From a checkpoint of a small transformer trained on Wikipedia.
Size: 14 layers, 4 heads of 96, MLP 1024 SwiGLU, 28.8M parameters.
Architecture: learned positions, untied embeddings.
Training: a variant of Adam for these matrices, 869M tokens, 6628 steps.
MLP neurons of a small language model. Each row is named by its layer, matrix (down: output weights) and neuron, and shows model dimensions 64-191. Each number is 50 + 12 x the weight over its row's rms, rounded and kept within 0 to 99. A neuron's up and down rows have the sign that makes its largest values positive.
After each neuron's rows, "raises" lists the tokens whose logits its output raises most directly, leaving later layers aside.

L9.down563:51 50 53 38 49 66 49 53 57 43 62 50 38 52 40 54 58 78 41 38 38 43 62 65 61 61 34 51 57 53 71 34 44 38 51 52 42 28 38 52 46 44 67 16 60 56 55 48 64 56 61 60 55 59 50 67 35 63 47 42 40 36 47 51 67 36 44 54 82 52 55 28 57 62 42 68 54 56 36 45 56 49 45 39 44 90 57 55 66 53 38 58 43 50 58 46 44 64 69 42 54 60 61 61 29 46 48 51 77 47 52 45 54 52 65 28 61 59 48 59 45 38 46 53 47 38 55 48
raises: "ently", " their", "ally", " him", " her"

L7.down290:51 51 34 60 87 45 60 39 71 70 35 49 41 32 45 47 66 72 46 42 27 69 50 68 31 57 46 52 48 40 67 50 64 30 49 40 54 43 38 65 68 44 47 36 54 55 51 51 56 47 57 67 51 49 55 45 52 42 34 49 60 56 26 40 51 41 55 42 35 43 60 25 65 60 54 60 30 53 32 57 45 54 62 67 42 51 59 46 44 33 22 45 46 73 47 49 41 57 53 43 59 42 40 54 39 47 54 35 57 33 36 57 48 54 48 55 66 52 54 48 33 40 47 46 42 64 45 45
raises: "\n", " ==", " ===", " |", "\n "

L3.down9:67 44 53 49 47 50 75 64 50 55 47 46 67 70 46 47 40 60 25 52 49 55 43 52 50 55 31 37 48 44 37 54 52 40 60 59 58 58 47 37 56 45 49 49 46 58 33 33 48 42 42 57 60 41 42 53 54 47 50 50 26 62 49 53 81 49 54 60 47 65 55 32 54 46 72 64 44 56 60 68 57 36 54 57 46 55 47 65 49 44 99 26 15 36 44 45 45 37 37 41 44 29 38 55 53 51 41 35 32 50 53 41 66 44 42 19 53 39 40 55 51 49 61 49 44 58 34 31
raises: ".", ",", " (", " |", "\n"

L9.down522:53 36 52 59 51 50 41 50 31 40 35 56 49 47 74 41 57 57 56 25 35 51 49 60 50 44 65 41 74 32 39 45 32 49 52 60 45 47 51 61 22 50 57 50 54 64 80 40 24 36 46 35 71 56 40 17 36 78 48 51 34 52 44 56 32 55 56 58 22 53 38 49 37 54 50 33 54 59 49 70 49 54 47 45 55 31 47 74 43 56 70 50 32 58 50 75 59 45 57 35 51 34 22 30 56 52 51 45 49 43 48 57 55 51 51 56 54 63 56 51 76 48 68 58 50 41 54 67
raises: "ages", "age", "work", "ains", "icles"

L9.down973:46 39 44 57 34 47 82 41 69 50 55 60 49 53 53 55 73 67 59 52 74 46 78 61 51 28 62 62 73 48 45 52 27 41 43 52 48 28 47 83 45 47 59 58 40 37 47 64 46 44 65 53 46 68 58 61 51 79 48 34 54 48 39 51 27 51 59 51 54 59 57 51 45 39 55 40 45 62 21 37 25 55 46 60 54 60 38 65 47 63 55 40 51 61 48 52 38 69 59 55 63 41 46 34 36 42 51 59 52 64 50 62 49 34 43 56 62 65 47 63 53 37 43 63 66 58 59 50
raises: " was", " could", " came", " has", " took"

L9.down659:56 59 57 67 40 43 45 67 35 50 49 48 53 35 47 38 57 38 53 56 21 59 55 58 52 59 48 45 50 52 35 42 40 23 59 63 46 52 68 35 54 33 72 58 54 52 54 49 57 50 49 28 58 29 37 55 49 40 81 68 55 61 73 45 50 45 48 49 47 42 22 52 40 75 44 53 58 56 45 58 49 52 63 46 42 49 49 37 49 49 69 66 58 47 49 80 46 50 50 33 15 39 62 44 34 46 73 59 58 44 54 65 61 47 60 53 49 64 53 49 40 42 50 63 52 69 66 54
raises: " they", " it", " she", " he", " you"

L10.down261:39 67 41 28 54 52 66 42 54 63 34 54 55 43 48 52 62 67 56 42 61 52 62 61 60 55 65 81 39 64 50 41 49 58 66 33 49 14 49 53 57 35 69 66 26 61 51 35 26 64 54 55 49 65 54 53 49 77 45 38 46 46 38 64 46 64 48 42 41 29 50 54 59 53 44 33 62 44 16 32 38 51 41 50 49 67 55 61 35 49 70 35 48 46 64 22 55 50 64 66 31 38 55 26 43 66 58 54 41 50 62 54 51 53 58 47 59 75 60 42 58 41 64 70 69 55 55 44
raises: " was", " were", " would", " could", " has"

L4.down312:53 47 55 47 61 60 70 40 62 43 66 42 57 36 14 59 34 69 40 56 64 48 24 57 40 63 08 41 33 45 41 50 42 37 43 42 50 78 45 27 50 36 59 46 29 52 63 50 46 31 47 55 50 29 48 56 48 37 28 51 60 55 48 46 48 66 53 73 32 55 37 36 47 50 56 58 47 57 71 44 62 56 48 57 46 59 33 41 60 48 53 52 64 54 45 36 63 49 52 59 50 47 23 55 37 45 64 46 55 68 40 24 41 30 43 46 54 48 56 42 15 56 46 18 27 54 59 55
raises: ":", ".", "-", " or", " ("

L4.down825:59 62 41 49 75 53 82 55 43 50 86 40 65 59 24 40 25 78 43 52 43 52 36 54 52 66 26 28 55 27 43 34 47 19 54 67 50 52 40 66 56 48 49 88 43 47 62 37 36 55 47 46 49 26 53 67 45 56 39 35 49 73 46 50 59 72 44 45 42 48 55 13 44 50 64 58 47 62 63 72 48 54 51 50 66 44 47 64 72 40 65 34 11 50 57 29 55 51 50 42 40 37 54 66 68 46 48 44 52 56 33 44 48 46 55 49 61 40 39 63 47 55 59 37 23 59 48 42
raises: ".", " and", "-", " (", ","

L3.down355:46 63 45 61 55 45 54 29 45 53 76 38 56 65 43 56 34 74 48 48 52 63 45 45 47 50 43 46 45 41 57 41 55 36 55 49 45 51 45 64 54 51 71 69 56 47 70 42 52 34 53 53 69 33 45 50 40 52 40 36 30 62 57 50 77 42 63 26 47 36 63 17 55 42 64 65 60 59 48 74 52 44 53 49 50 58 49 42 69 42 66 36 49 40 41 37 52 32 58 42 34 50 46 44 59 42 57 60 56 42 42 45 56 45 41 43 42 52 43 42 65 56 62 55 32 63 50 31
raises: ",", " (", ";", "-", "."

L3.down90:43 46 45 46 58 59 49 44 49 55 72 47 60 62 56 41 35 42 41 56 48 59 54 51 36 83 41 36 59 52 58 40 61 43 60 70 38 47 34 54 45 47 56 66 37 48 54 30 59 41 55 70 51 41 55 67 47 58 28 47 43 69 35 47 59 43 68 42 32 61 52 24 59 51 66 51 41 53 47 66 50 48 60 32 56 36 32 61 41 53 99 36 31 34 59 33 43 34 60 35 16 55 56 71 37 47 48 47 51 28 53 52 62 51 58 35 47 57 41 51 70 66 50 39 44 39 35 27
raises: " |", ",", "in", " (", "-"

L4.down486:66 46 32 44 57 46 42 53 27 55 69 48 71 56 45 45 46 60 22 69 37 44 45 45 42 54 38 38 37 36 34 45 51 33 37 62 47 40 41 62 57 30 47 73 43 53 44 40 62 36 45 55 64 38 52 60 54 43 51 46 46 65 50 66 73 50 64 47 44 55 65 34 62 69 83 43 56 63 65 53 51 52 43 68 55 51 53 49 64 51 99 34 23 45 53 46 40 60 31 25 33 36 57 54 63 42 38 53 51 49 47 69 54 45 57 43 54 40 43 46 49 56 59 38 39 65 55 30
raises: ",", " and", ".", ";", ":"

L6.down38:60 39 30 57 38 21 69 37 44 55 52 48 68 47 50 24 45 46 47 35 59 51 68 55 62 69 58 38 54 46 51 48 35 41 35 39 48 55 47 34 46 45 61 54 62 61 42 49 36 71 37 45 54 53 72 45 60 64 58 52 45 59 45 65 15 52 28 07 60 54 47 68 49 34 67 31 45 61 66 42 43 39 56 52 47 40 56 59 58 50 62 43 61 44 57 33 46 50 46 39 58 19 53 30 62 75 56 35 75 56 27 56 56 46 35 48 64 62 35 52 69 61 49 57 38 44 38 52
raises: "\")", "):", "ages", "age", "\""

L3.down823:59 63 43 46 56 50 59 46 55 52 62 33 50 67 58 59 38 57 41 56 45 58 47 43 57 93 53 31 52 37 53 46 56 46 53 57 46 50 50 67 53 58 53 69 65 56 50 31 43 42 53 50 56 39 46 54 60 49 34 38 40 71 39 62 51 46 70 56 35 50 66 21 51 52 65 52 40 42 54 66 28 31 60 28 49 50 39 57 54 52 99 34 20 53 60 43 48 47 64 51 13 61 44 50 57 39 47 49 45 29 60 63 51 64 43 34 64 62 43 45 71 54 65 50 31 71 41 23
raises: ",", " (", " |", "-", " and"